MLP neurons of a small language model. Each row is named by its layer, matrix (gate and up: input weights; down: output weights) and neuron, and shows model dimensions 0-191. Each number is 128 + 32 x the weight over its row's rms, rounded and kept within 0 to 255. Numbers have three digits each. A neuron's up and down rows have the sign that makes its largest values positive.
After each neuron's rows, "fires after" lists the tokens most often just before its 100 highest values on Wikipedia text that the model never trained on; "fires before" lists the tokens most often just after its 100 highest values on Wikipedia text that the model never trained on. A number after a token or word is its count.

L10.gate468:141187140091118152193166154146153103113111096171177103113075182131132121156071138108192130139109189134130118057103135089136162093156112171167160103174138147176097108054169121176139137083170065087100157058150130100097135088118133143140095124103132153149097123170157121185050142143133112149093068118175118100142126127114091137160148150130154109096129078161127112145156064131115148104138160141175138099150164135156089147118154167126170122151106116103106157144122104049118106094102162112090124138161135145134027162150079098106141162119128153115197170146105099128062087164153149120
L10.up468:110113102115098150099128127121129143170077093144114180145126171101166108120139057140149153196124140121099133127074122144164180091139106111139121099152137134118177160120129132172164150102135064117140117132109154147060129089151135140178170115197083102098149131174071111175171144180109127160163183076126155086152099183130095116121129111089136093148156114097119155126066117145138109134087151152170136092141073157150152169072089133116167148131130058145115142148139134160066141095108138098174096145169149074168103181125112147145037147137159124073089097088091139062091184096180135184
L10.down468:120149155112169136103104117114196184180133151165114155091157151129145162100129105122159130106109182098067104165059124119090147166113145201183126078165136131108118138096150096137120111123139167136160134137194108148123124148076167136160160127116116198128151094107106122160108129087041139093132174178149157144164150133129073093147083123141143106093167133109084141085211077144184122144091140105127118174166123138089125138171076104146192169202109161140164145110147076183158115137154186189129057168153161162097109121128148106095137097157176132090147088111132147125164138098141127145
fires after: "1" 21, "0" 13, " in" 12, " con" 9, "2" 7, "6" 6
fires before: "," 43, " he" 5, "ir" 5, "r" 4

L10.gate387:081069138171156148078160109063087135103154044109112141145130121108108136110123132170161108113102142118155140088140131118074165161105161111132105154103122149163151076140120158121135177126167183061195105129139100148055139122167147133136104176109114106171082200165121114132154156159068107128141126146096166111098108131155119128117100181104143169161219116166162095105144139149123149158161111104206124051130151079096120122152121109181091090131121143097213133131095146137136147120084138095070123169124139160142123111103169097097163068186145121163126155084103076150144124174128161078
L10.up387:091115110119126129167137137131093177154129063034102138125118122106097143120150192076166117090084185104136145127150106120136123067148138062137138128160128160099129114093169122104108125113166109132164113104136211190111152077133098148163138119118073121122073122100116150113213136136088112079161154161142079115132148134145093108093226120121140209141156122113100111137106142144143171157144149083186107151087143115109099109119185129115129151196115089111091115143128128164080181110146171143094102102111143119164167121078137057084141114186123160135117180107145137094112132158059189124
L10.down387:139138124120162125118105165117119128143108092140111163104085162065094100202173152157132107115118147198100140086130116070091100111101144171152068124152106124080088079125166126083188073138170171143145111152159123156116153122141115198124149177168158108130072141129135124143127059172132078134119117088123127106140152087078165138156154134118103168108073100145117124150112161121167171150149115124105096135088092143050094165110128061137084089155159046134079129093093119106121125053177158083110056119078144143117203181111075153159109133132080113155153108120125115121177095130132136136
fires after: " " 40, "0" 9, "7" 7, "3" 6, "5" 4, "6" 4
fires before: "\n" 60, " " 20, " Q" 4, "p" 4

L10.gate469:136145118139111136204134134128126085101097159155163225160074167115139129156158153060079147216153119110139163130132132097120117136112054165147116103117122129136103169151163110116097073122158161162146185082159129149134186175115100119145129152114136137129232102139120154118163124160148130149098153070105105136116142100121126115094162063102132050135116122162186116127188153137086154085084131143077121082172111074113072133143105118109100151114093149107116101156171098170096119131095171116107109154065066187114136149154092076176167137102128094152121162108104130155099091159134118093
L10.up469:152082133111070086107105089150180163110105190114157091185146163176122056091149128169165216113195110104184132137102165126093159116121107160163129132110137131065139090098143086173084085144105080149155112138136143116140146168173140148146156109119118120160142115097165166186163120059112074149093116060134106090099139116160151106163118133101112135118140174127151091098118135147120126104084142080102119127154132142122132131109192211159133130123140126122162126167109183170140145112088186131135080110100095146103061124067129149132135104202139144120164064096146159165144113150108155053
L10.down469:144109160109117114079078091100203127097152118115134106132126110120083100105168144186159131087159120088100113155104103103055168170085110123194087161165201130097130120150110060138067117104120105115102110108180121157112083131152149175144139098091118128177075115078160131182124102150105079132111083075043168102069155124176101101140032144146118218130179107123118129127115107123128108143154082114100107129160095190114149094153175101120143143163103095122195162168136142145110103138128151130147132146124131142070111153140120102087130115164205121148136099127135142090182143155147127117
fires after: "2" 46, "1" 32, " " 10
fires before: "," 61, " |" 9, ")" 5

L4.gate364:115134104125122081121099074118096139173134086165066117107156120124066149096104164125161159170135155101182147153083156120104140162116111125110191160151119157142115118099085110130109129141170163127141128074099137130074124155103120064213072159102108126129153149187100136163125163130127093133118137194159140103094063190153113082103110159128150149134167181086156109165149130147106081137122091175217095118132142156117177140125154094186059092133059142097185112160085169121199126073115146105167148121178095128129161094085143114135123115126134155185073167140144113122142115172120169145
L4.up364:095100112124112087136141098127111139174148114080080168123145187123095127093081107106154104164164162096155164120092139117103140122099130082108137144178080176117078053096110138133074144087137142106153119105160093126119106151154128062127098142047099121093153167134074137169160169150114159098110118163106111137144121198113069114145135150135243175174154148184108085119139119120067108150126074142200133114134147089138135145142181116125116117160076124158142134205117149135151194133141120127125124106104068120162139105085138052104112065164140153114067161098118086141137140140140183136
L4.down364:112108131136172108151116105150082117148217084108079137155135131118073164092092175108161108116140170060138138132103150102091131080126200083123118171167145143112047106088116123113118144100171174136155142099142100173165157182148147152150064151125123115085168158112127097161191192108089099150159095187187132119122121166121115163116159133147183167138175139121111104120160112098145112192184067161108104143160170162110113107143110152222063099182131117134158119135074149141120139117167114108105110128083088157112106132090117095149142093132136171151093123141141106139184093101079166129
fires after: " " 40, " —" 16, "%" 10, ")" 8, "0" 6
fires before: "\n" 44, " " 43, " —" 10

L7.gate86:171054178144121073207106126108125130124110138143145181202126100099142132117166107135124123119165155181116133118162193105110114180089104101110116108081125093122085177132080120094085123136168193112108158099182150170079124137162045118099155154106094088117168192125158143136118139166149119111129112176142161119126081102100140130185150146135125156144161112139126106185127112120080056176104175141188114176142170137098065105134132141129113133108112169100078146166118037124105124109077139130149117179114105127148144149106102145159140132125181154189181195103167106156101158152144115140
L7.up86:117139134141104136129160141137114115145078167101137129137105140115124140129175125163144087165114070131203166097147117123119184105117164134111117153140125081110118120064165178105168140130131192092087123132132117155113066133173092231145149123036135164068110160051124178137145099061141155128098102074106147161095100087135118133139104072138089104076098139163133080137098120105103106159108143171080119099103080061121122096099107156081147207190138093067127136163143173133137192107142119129140185147134103126126166093105144137098105095128120085160091114118140103124150149100086062133
L7.down86:159101133165146099125120080122093147089045132144142158129117131127136128119174117149143107128156143145105106126119110107112133107148166139108121106156106094101114121147122153127062099151143165070124112120126149098104045184147108098171113104128101181117122118098141115121108109110155119146152087167141152168106121104128110132146123152151110144077097072164119095135123138120123088143055152118115173134160125112124087131175139080003111239110165147116173046189183165137185180106130167050212164170107095095145160176116162143111108161132110154134150178092127084155126123161136155094
fires after: "1" 53, "2" 27, " " 7
fires before: "7" 14, "9" 14, "1" 13, "8" 12, "2" 11

L9.gate201:113115131091132122137160134139081149096092118105095088152083113078119151161161150118119071079093111110175105089059166134142123136124097050161165066161085123117082175091120108108151146133155139092174097130136097137116136120157154083175065130128112099182094157181168162159126084128136078103152135136109145088074101187106057142127133111130132097129159123146108126118178094095180126080163101109128128139123138104119084100158175179129077153098126121119150157130124086144093104126039182093064076180127110073118101129104125183170115134107112186093099146117170119116115169099069178084
L9.up201:113105106135133102168164144106145131118178119097121141172134122154139136106165143179076151186121168089087129109149172116093164111139112076115148185129094117152142103159142104060121144072147104175065152145127164129095129161117142103069147147083092091057172158096162134092101126136138150121173130125075064048090181068089147197092155212100130108138080130155136098099194186086165132111161130092111164116155178116092127105157138115146089080113060155098171155143138116118085131132065188125165157097122133093179155139110143113161158113077143165152117126130092100129129114135123118148
L9.down201:133121131172126075125144154082059107132151118130101154093121067072085143165159101122132121082161139133177103102100144113130140148108118127132084141103146122109086087126122093113085133149132053127180120155143113117112135123125104133132114187136137111157092151187199113102094100117103133062135078155171100173097121149114142135111103094087092088174088118147142112020146157087095169139170091112118104134094087112148065144118163102068115161104151035156134143084128130106119140096117071116077105127074161087103169137157107180119104174136145137100083122181165172146190169140165145068
fires after: ")" 33, "6" 12, "5" 8, "W" 8, "0" 6, "4" 5
fires before: "-" 39, "\n" 19, "°" 16, "5" 6, "6" 6

L9.gate31:183081116138118127196085075162137091116118195105117132119132084135132094151109123109084058134104190084104142107145162072135135115146093095121104132149072100133167168109151127134135078141105124172097120134143141144132142127113142148106109084120085101126045081133164137056164173143150160143060069116079145060160135145059130154132159137150089147117169138133094152111204099120098143113126125076139119104049139117156125102129135140129087158129178070095159176158164061099116132123089084118126180086118080143144105181142158139077135118096117120141157131109101198078093147121181146135
L9.up31:055179194132126093116107153141115140118127152140184145119152129100178083169105197123145118098120135159148140135157129107166122096140139068170126132077105119115120148112155135162123153185089121133118126110146123143172191077078091125160130151147152150122116146104127145120113146121180089135167065123084060105139197160131179108169093126118075104143140099056171141117125072103139089160113141171128081170155165181151121122158116131106141125095137128177158115091127154084140131168130122139166091085109163143116157131177163125155112102162091190159027021158111167104120189106163150135
L9.down31:123115123094118099129154113113192113147061134161170157093117131089123077130135132151089110181133170205045178108114111099119131147126133133117128115081110127101130141110153145142138168169088146116173106086179127120131146164148142104131154133183156115138111074068138103112105199179118141061145139126148062138161162135135166132135152152150136166122160127142153103114090152159080133088127105164123124176180104088101134095142108101178129154165082119175109093089061146147112117194139052165133058086060153127058114109135103176117130089182035166121130126144133158127093109125164157163
fires after: "–" 22, "9" 20, "1" 18, "0" 14, "|" 5
fires before: "9" 46, "8" 19, "7" 15, "6" 7, "0" 6

L2.gate103:147169155124103140080143116125123192084164174184135125118145125104130153137176097097118121113156163132139174056166110145132118131131091151159134091104152124121083072108129142125141057163145171134144092112123080130164099097107140120060189116049188123133127122106025166100118165081071135124150098129102128138164147162151135139091064183165117113101153035082146130114100112141110103130127149157118123143137101124151163096162133133153186110120147153176105153115119139169161107133149126141132132041164212112172093082086096118110086104108129157093108108181138084132120164170092179103
L2.up103:109130117171136087067164097150157123040121144119152130151151107121106129168162178148074060192144112164121128076145158111180158210161143177128190138123089120126123144085119113156097149091124105153107111154125128143160137150145160134159099130112152085168126159051117149100131147131143157070084100121127132117185119171146146152133067143149181141127155096120172081152100084125128082108111143093125130121125104070095140134192159123088186125178085072129146078180131170126137088122151142145159076076118130148131198135094156102098154125101131148165152154195092167118118193131166184162
L2.down103:152171083094198101163131149156101099115156173152191130115142108142108180122115121106085135094118147077117158122113137049088138107112173176101103183114130144100124128108072122124102130091133150174144158186160139164076091128150148145176164114112090156151176151107176118145120093159180164109139121102160107083192162036130074133154113113145141140119214165125162126114119066115127105161128119091128029141180112110121130149106100088100165112228077155124136089141103138121100152141119142073135142188175142105119102158103127119131119140124130164147170116065127132153157141078094150143
fires after: "–" 25, "-" 12, " " 11, "." 11, " (" 7, "\n" 7
fires before: "0" 22, " " 20, "," 11, ":" 7

L4.gate20:135105096087177183131149094100182097102114093110123137094172109115158152181158102092076014187093176179078157101119162093199120181155140149089149118120161143096144103148116125132078117115161138144110133061131111177115149155096137164141110123149108102132146134100164145100218123131166131105186077063120109142123136171203066137141114125125144160130144102113140068191084079113123137115133150145064166068102133137087159134155170133122149144142160061120143108102109145115138095146119120148113125088147195146120146140105139119116153171090186142152136148118164155138108169070100140117
L4.up20:203116057151131135120173115092134110107153170087178123062080139124109161172113156085095106177155137158151160117122116068132080128131152105118162117109127116158141085104152099120115066087182059119125090128109093157137148090112156177146096152071135133130068145042107151104134142155149115170191129112157132103147133115101131189145114101156135167114100110153128168208139107164111159128140140107132139119194081118110133157108136080134093122147133116067155133138146070087170129157137097087120135141086063127149153081104099092100146135187116082146069076136135138154160132092128215073
L4.down20:094101123085162128152126046092148151075086142115104160152198094135109072111100115129139112130079141174162114160169127180139107182141110102137133138080113198135153150138104143127143162127076173105142169079122097157114177158137115123151151121110116081173130111147153111112169164103117105069166073111157115128181131153105106098151112131086190172110190099122121087165159155095099103165117129115108197092134130136137109123117110021069159099123144089154138050118092139095165107095146098139144118096199173136123137086105098088106114161156172131136131105097196095091133143108096117060
fires after: "–" 49, "-" 10
fires before: "9" 21, "0" 19, ":" 5, "us" 5, "6" 4

L2.gate184:090119152162136145170150172137159123161124146140157160149099112138204100109126107160111084146122077080158158174150190125124123129131081114154132117152079061113115088118115129139136067122055126198145133141136122127067140156087105102154132116146133095139157134085132083206138138093132128193160108106083143127104165052112153122139103147120051174091141127137099134118110132118164145152072176088104120101107086140153098110116115089117170117086163123126075136128116129102150144101053106105165091187097114133106151155148069121177103117080120168106068150147158088100101060180079057086
L2.up184:132068081168153073105086115119147113117140178111207165116153132143090117131162156142089116198082155105133118131117115087191151083136095133114131138123135132060135191156135140154096088154092127104184137138129128149167138185142140204114095120097126133123155137103121115131137148113137165146127139084044156148136155179116146118120156126113117142148146120054150135129081164113091135159165117150097180125087085126133142141194159133140071112116149139199165131165162152072165158105133083104168141107117039184163098143062141157177194169157133097054098175146114121117083094138160133136
L2.down184:156119142148140114128192100117160081090084147137149137128054150162147141186172130135078094165139112066077144125149155142116123183068135083155117120127145053120137104082149094072119093137148122169118130147190097154151119095105168146178176119116122077066108173113147020093141105125176111128130176117149102134156164117115148103128131139140161154136141097117119116073117107194152024186150158116095101131119114137104141193091125115094135071117094117165116089139153128127143103147104127152078130144152143185124115111143169099177179094125154169144119100075162137090138136176150070159
fires after: "2" 100
fires before: "0" 37, "1" 25, "2" 18, " |" 9